MLP neurons of a small language model. Each row is named by its layer, matrix (gate and up: input weights; down: output weights) and neuron, and shows model dimensions 96-191. Each number is 128 + 24 x the weight over its row's rms, rounded and kept within 0 to 255. A neuron's up and down rows have the sign that makes its largest values positive.
After each neuron's rows, "fires after" lists the tokens most often just before its 100 highest values on Wikipedia text that the model never trained on; "fires before" lists the tokens most often just after its 100 highest values on Wikipedia text that the model never trained on.

L6.gate564 [142  96 118 159 145 126 151 137 108 133 116 139 164 153 136 157 108 114 130 145 102 141 106  75 136  89  72 114  97 151  89 111 149 124  93 145 147 148 121 123 114 132 128 120 119 107 114 108 125  99 122 123 131 161 170 125 117 107 150 125 135 160 152 122 131 105 165 162 130 130 170 141 138 142  85 117 133 103 109  97 140 110 114 162 116 119 157 118 120 145 184 147 162 128 199 128]
L6.up564 [148 150 112 168 154  93 155  77 164 138 117 144 119 148 141 147 119 163 109 156 116 145 116 139 175 132 148 102 100 125 143 128 125 145 104 127 123 125 124 122 148 157  92 127 158 101 136 139 143  90 146 147 149  83 125 141 152 133 119  92 159  96 116 120 140 177 131 131 144 165  86 138  86 135 107 101  95 103 132 123 145 136 165 149 152  90 165  83 109 124 136 105 150  85 140 109]
L6.down564 [138 129 156 106 130 101 162 124 140 154 137 110  95  93 155 155 135 118 102 100 134 146 135 125  90 138 111 133 147  96 158 143 116 145 117 113 161 100 120  76 133 166  89  99 118 169 132  96 156  98 122 112 130 139 159 168 131 116 122  88 169  86 166 157 132 147 158 132 145 121 114 131  80  94 144  90 116 110 146 127 106 125 144 127  95 104  88 123 141 156 100 140 101 148 112 158]
fires after: "\n", "\n\n", "|---|---|---|---", " adv", " h", " str"
fires before: "\n", "\n\n", "ies"

L5.gate613 [102 143 118 102 141 148 138 133 149 114 128 125 155 159 123 130  93 104 124  96  98 127 142 144 196 125 168 142 153 107  97 101 115  99 120 147 128  87 171 121 110 130 110 121 153 145 137 121 134 145 130 121 165  94 116 108 127 136 161 125  70 128 110 130 135 143 131  95 155 128 179 126 110  98  96  82 158 105 143 120 144 124 137  92 145 130 153 141 131 155  95 115 132 101 170 135]
L5.up613 [124 134 130 122 145 110 135 165 120 112 172 167 119 158 148 134  50 128 121 106 115 142 135 127 160 135 118  99 135 166 141 113  98 155 142 160 109  98 146 141 104 140  94 147 137 159 155 116 108 107 114 149 137  99 123 125 125 139 153  98 157 113 166 131 131 124 141  97 131 143 114 139 113 124 114 167 156 157 100  83 152 103  96  94 182 149 111 143  97 117 100  99 106 139 165 156]
L5.down613 [150 126  87 140  86 112 152 141 154 102 185 127 121 127 119  99 143 115 138 139 150 165 213 110 161 124 186  93 141 176 152 107 124  84 143 140 127 145 177 119 102 134 114  94 124 138 133 109 101  62  80 109 125 100 140 117 136 160 162  99 114 138 121 137 144  80 127 149 153 118 139 100 113 122  80 108 138 116 110 165 156 104 132  80  91 141 131 122 131 126 142 143 138  77 168 131]
fires after: " | ", ") | ", "; ", " | W ", "–"
fires before: ".", "; ", " | ", "–", ","

L8.gate99 [115 145 147 108 109 133 151  82 103 107 133 145 130 158 141 158 144 130 111 133 107 120 143 172 169  69 120 127 148 146 137 141  98 108 116 153 125 118 145 133 136 126 132 111 127 115 113 131 180 118 122  83 154 115 112 147 103 151 114 124 101 118 154  80 146 179 117 128 124 132  80 118 102 126  80 109 134  90 138 135 134 114 124 167 161 140 138 168 135 110 128 135 165 108 159 139]
L8.up99 [148 124 118 128 167 136 137 123 171 111  86 157 150 135 163 107 129 126 166 146 119 102 167 140 111 132  81 110  57 136 123 142  94 156 124 137  76 120 111 137 169 173 135 148 159 130 152 124 118 104  83 117 124 129 132  96 150 121 136 119  95  93 169 128 160 121 143 105 109 141 107 137 112 153 121 143 158 146 138 144 199 109 138 141 100 194  84 140 133 140 152 138 148 120  93 135]
L8.down99 [155 107 147 135 144 128 138 157 117 109 185 111 150 144 136 164  96 115  94 157  97  90 199 115 113 122 134  99 160 158 143 124 116 156 149  77 130 140 113 131 121 163 105 151 120 102 136 143 141 100 123 147 126 120 128 128 126 119 140 147 141 112  90  90 100  98 130 112 151 120  85 104 116 101 133  86 112 162 126 125 132 135 114 115 106 120 159 102 148 181 112 126 115 129 141 109]
fires after: " | ", "; ", "C", " | −", " | — | —", "enior"
fires before: " | ", "; ", " |", " | — |", " | — | —", "*"

L8.gate100 [101 105 109  68 132 112 144  87 117 102 126 181 122 163 145 151 135 143 123 142 105 159 159 150 136 145 107  81 194 118 122 114  88 138  96 111 121 145 114 119 139 154 147 126 163 117 117 138 130 119 124  85 147 145 149 137 116 128 149 136 131 113 123 107 145 162 141 142 144 151 127 129 124 172 112  97 145 107 182 146 113 138 113 115 155 121 124 143 129 150 115 120 101  92 112 137]
L8.up100 [ 89  83 103 103 174 107 112 121 170 136 123 127 146 116  45 138 148 119 124 159 124 150 163 141 109 210 104 134 141  94 138 158 109 158 131  95 147 105 119 124 139 118 136 138 132 135 116 130 117 157 143 128  78  96 193 159  89 130 178 125 103 103 121 120 120 165 149 153 139 137 138 153 125 146 134 115 147  99 119 166 184 123 103  83 135  98 139 139 106 156 115 151 120 171 131 140]
L8.down100 [123 133 104 154 109 148 110 122 129 139 120 141 106 167 133 138 158 130 124 139 125 131  94 107  97 186 122 123 117  82  99 138 127 115 154  97 128 167  99 128 154 131 129 167  85 136 134 181 116 145 124 163 103  98 155 117  71 149 143 116 133 110 134 121 138 134 142 146 141 140 101 141 134 157 113 157 146  98 166 116 123 116 100  94  85 148 150 129 119  98 130 122 111 170 147  41]
fires after: ".", " In", "\n\n", "In", "\n"
fires before: "1", "2"

L10.gate120 [118 121 105 170 140 127 147 107 107 100 161 114 110 140 182 156 147 100  77 134 116 175 123  73 156 138 124  89 120  88 105 111 156 141 132 154 117 133 106 139 109 107 115 120 150 118 154 108 173 161 129 138 126 128 129 135 128 126 129 161 143 155 109 111 119 144 148  91 152  97 141  81  84 140  92 144 130 151 141  83  92 112 125 144  98 133 160 134 103  93 144 114 141 145 161 138]
L10.up120 [123 167 140 115 101  89 125 130 117 104 134  93  67 132 167  84  80  78  98  94 122 171 146 103 131 137 123 104 142 123 147 149 136 126 148 185  96  99 163  75 138 141 129 102 131  92 144 132 178 143 126 165 142 145 118 160 147 127 151 144 133 140 116 124 146 110 160 130 103 171  96 108 133 137  97 146 145 163 105 134 112 106 133 144 135 160 133  97 117 108 134  88 106  92 166 115]
L10.down120 [119 156 104 136 103  88 109 122 133 109 125  98  89 125 174  83 129  83 124 114 162 164 157 103 132 106 145 152 122 144 128 174 158 121 165 140 123 114 139 139 143 140 116 128  96 162 148 192 141 135  72 135 152 119 126 124 149 127 156 141 146 135 120 122 158 101 130 135 110 125 115 140  97 160  55 134 148 122  91 117 132 139 125  93 162 141 140 157 165 134 134 131 108 117 150  64]
fires after: " | ", " (", " | W ", "–", ") | ", " | L "
fires before: ".", "–", ",", "7", ") | ", "4"

L3.gate679 [138  99 126 176 104 171 180 170  87 126 143 135 124 135  91 147 104  99 136 152 114 131  92  81 149 107 130 114 131 121 112 110 121 111 115 186 117 154 142 154 111 133 135 103 130 142  87 145  98 142 162 152 150 142 129 124 150 123 122 115 139 157 120 129 137 140  74 147 156 139 166 117 130 116 137 114 104 142 134  95 151 135 108  99 173 133 155 172 109  83 146 139 115 144 142 123]
L3.up679 [106 158 135 121  99  99 153 107 135 105 153 125 163 151 126 114 165 102 140 141 121 127  94 119 117 140 120 151 174  99 127 107 123 138 129 147 103 145 105 157 114 161 107  72 107  99  84 130 113 128 139 184 128 121 138 148 153 187 167 151 110 108 113 116 162 112 118 121 109 108 120  96 118  80 150  98 140 136 100 145  96 116 117 118 137 130 147 133 105  95 143 141 144  91 132 130]
L3.down679 [145 165 146 118 121 107  84 155  83 116 122 137  86 124 148 114 123 150 118 141  83 110 136 117 102 135 149 141 163  97 107 124 142 133  99 136 105 121  93 152 144 135 111 132 148 153 121  60 124  92 126 189 147 162 152 115 117 140 123 104 129 117 132 121 165 138 116 177  92 107 120 125 111 135 135 134 135 100 149 129 161 119 116 139 125 128 152 158 112 101 165 103 117  83 141 137]
fires after: ",", "1", " | ."
fires before: "1", "2", "6", "3", "4", "9"

L6.gate283 [125 104 148 122  95 130 124 151 112  95 124 173 139 174 103 131 161 155  96 154  95 149 133 108 146 107 142 140 129 108  70 110 123  61 119 173 118 165 133 114 124 128 117 108 121 113  98 127 150 114 120 205 152 110 124 112 189  91 142 149  99 121 100 137 140 129 128 138 120  85 119 108 139  90 111 116 137 144 156 143 104 138 109 130 149 122 146 143  87 124 137 131 182 109 142 138]
L6.up283 [138  95 113 127 121 134 139 131  87 106 132 144 160 170  86  93 133  67 152 150 144 114  99 124 138 158 120 147 143 119 134 128 112 121 194 144 120 140 106 114 114 131 155 102 101 129 121 137 135 140 151 165 116 167 109 156 135 140 163 141 147 116 104 107 106 190 117 120 132 102 117 119 115 128  84 141 102 109 136 120  94 115 131 131 122 132 150 132 120 133 139 154 100 154  90 118]
L6.down283 [152 116  95 146 130 137 120 136 129 104 136 132 138 149 107 114 116  91 126 144  70 121 139 103 133 137 113 127 108 109 108 106 145  97 127 181 120 144 123 127 105 111 137 116 119 150 107 105 144 126  86 167 175 141 138 105 169 133 169 142 118 107 136  80 119 138 100 157 153  90 140 138 121 107 127 149  83 104 174 132 149  91  69 115 168  86 183 122 137 124 192 126 118 114 114 170]
fires after: "1", ","
fires before: "1", "4", "2", "9", "8", "6"

L7.gate371 [107 147  99 133 107 129 100 144 112 111 124  61 113 156 119 147 138 132 117 163 117 162 176 144 162 149 125  91 110 160 118 147 155 112 152 141 117  90 120 156 123 171 141  93 152 146 105 152  98 128 129 141 121 110 157 145 132 146 143 129 146 138 133 112 159 127  87 143 108 142 129 154 141 164 125 110 164 138 180 109 168 139 114 134 120 124 121  99 149 124 129 128 128 105 114 142]
L7.up371 [142  98 147 135 135 151 138 109 133 122 159 110 109 132 165 145 142 104 118 111 146 170 100 111 144 129 119 147 179  99 125 122 150 167 179 115 138 114 169 130 157 116 127 102 135 103 123 128 144  99 120 133 133 173 134  88 105 150 133 151 100 156 132  93  81 127 180 132 137 151 126 110 107 144 130 131 160 109 105  81 141  99 148  80 121 144 118 124  83  75 180 124 132 158 108 130]
L7.down371 [140 137 123 142 125 119 105 168 114 128 106 114 145 136 146 103 173 154 141 144 150 123  91 111 133 128 103 149 128 134 101 136 154 118 113 104  95 152 125 129 158 152  95  81 173 102 106 121 139  94 107 135 132 131  93 133 144 111 163 143 146 115 116 108 138 142  65 110 150 156 148 153  89 184  95 118 135 168 172 168 143 128 123 121 133 125 120 126 120 113 122 139 134 128  99 193]
fires after: "\n", "0", "\n\n", " (", "| No.", "-"
fires before: "\n", ":", "\n\n", " |"

L3.gate241 [144 132 153 152 123 163 147 139 103  89 129 180 114 138 130 141 140 101 113 109 109 170 116  92 156 126 104 109 163  90 108 114 131 102  94 134 102 103 136 138  87 117 108  89 126 110  75 144 106 131 140 180 162 137 116 129 185 138 168 120 105 113 108 104 157 138 118 136 115 107 105 113 194 127 115 111  99 104 116 110  95 116 142 139 122  87 142 175 127 172 134 138 120 111 138 129]
L3.up241 [146 103 150 138 132  93 121 120 115 151 109 130 169 136  83 109 129 128 119 154 123 155 118 129 200 152 140 104 115 127 103 132 146 108 161 169 124 109 144 154  98 156 117 115 145 162 143 107 130 161 167 187 138 130 104 151 118 137 120  86 142 129 101  81 142 127  87 158 124  78 141 108 120  96 111 132  95 139 112 144 100 115  94 159 152 114 165 151 122  92 123 122 117  72 119 144]
L3.down241 [181 142 113 106 157 141 106 154 121 121 109 160 115 126 153 119 115 144  97  90  83 139 138  94 106 107 149 130 166 119 139 180 139 106 146 155  92 149 137 135  97 108 154 107 144 130 105 135 138 110 128 108 137 100 165 113 141 148 110 138  97 135 131 138 154 108 145 150 145 139 121  99 100 129 118 126 147 127 154 139 160 142 107 105 111 110 148 133 131 121 147 118 135  64 201  39]
fires after: "1", ",", " | .", " administ"
fires before: "6", "3", "9", "8", "1", "2"

L3.gate619 [115  92 102 193 133 115 139 124 168 116 120 112  47 127 150 146 127 158 144 147  93 130  96 114 148 144 113 127 161 141 127 115 159 115 135 101  90 129 128 154 145 149 136 134 154  92  80 120 153 138 127 105 141 141 120  84 131 141 152 135 125 112 102 151 137 117 111 136 123  90 135 177 140 130 114 150 122 129 171 107 168 125 100 131  93 150 150 118 136  94 141 135 114 133 139 150]
L3.up619 [155  95 142 168 117 108 127 102  95 129 145 162 112 120 105  98 109 116 151 154 132 124 179 111 145 183 111 124 138 104 125 186 171 151 158 120 148 126  86  85 159 123 112 116 131 115 148 131 119 114 119 115 110 101 175 147 118 169 142 143 111 145 150 142 157 102 141 165 108 125 130 142  91 126 149 107 144 141 156 165 103  84 152 159 113 128 103 129 169 141 113 121 139  92 122 123]
L3.down619 [149 138 127 110  97 154 116 115 155 147 108 133 112 169 149 163 129 110 132 122 112 131  90 168 130 115 101 138 124 133 108 107 149 140 135 136 104 128 140 124 145 143 139 116  96  84 138 186 146 140  73 114 150 139 127 131  97 132 165 103 131 144 138 131 141 144 135 109 137 125 133 126 144 131 160 141  88 112 121 115 101 151 107 132 135 104 152 120 140 143 122 112 104 113  98  52]
fires after: ".", "\n\n", "\n", " fav"
fires before: "1", "2"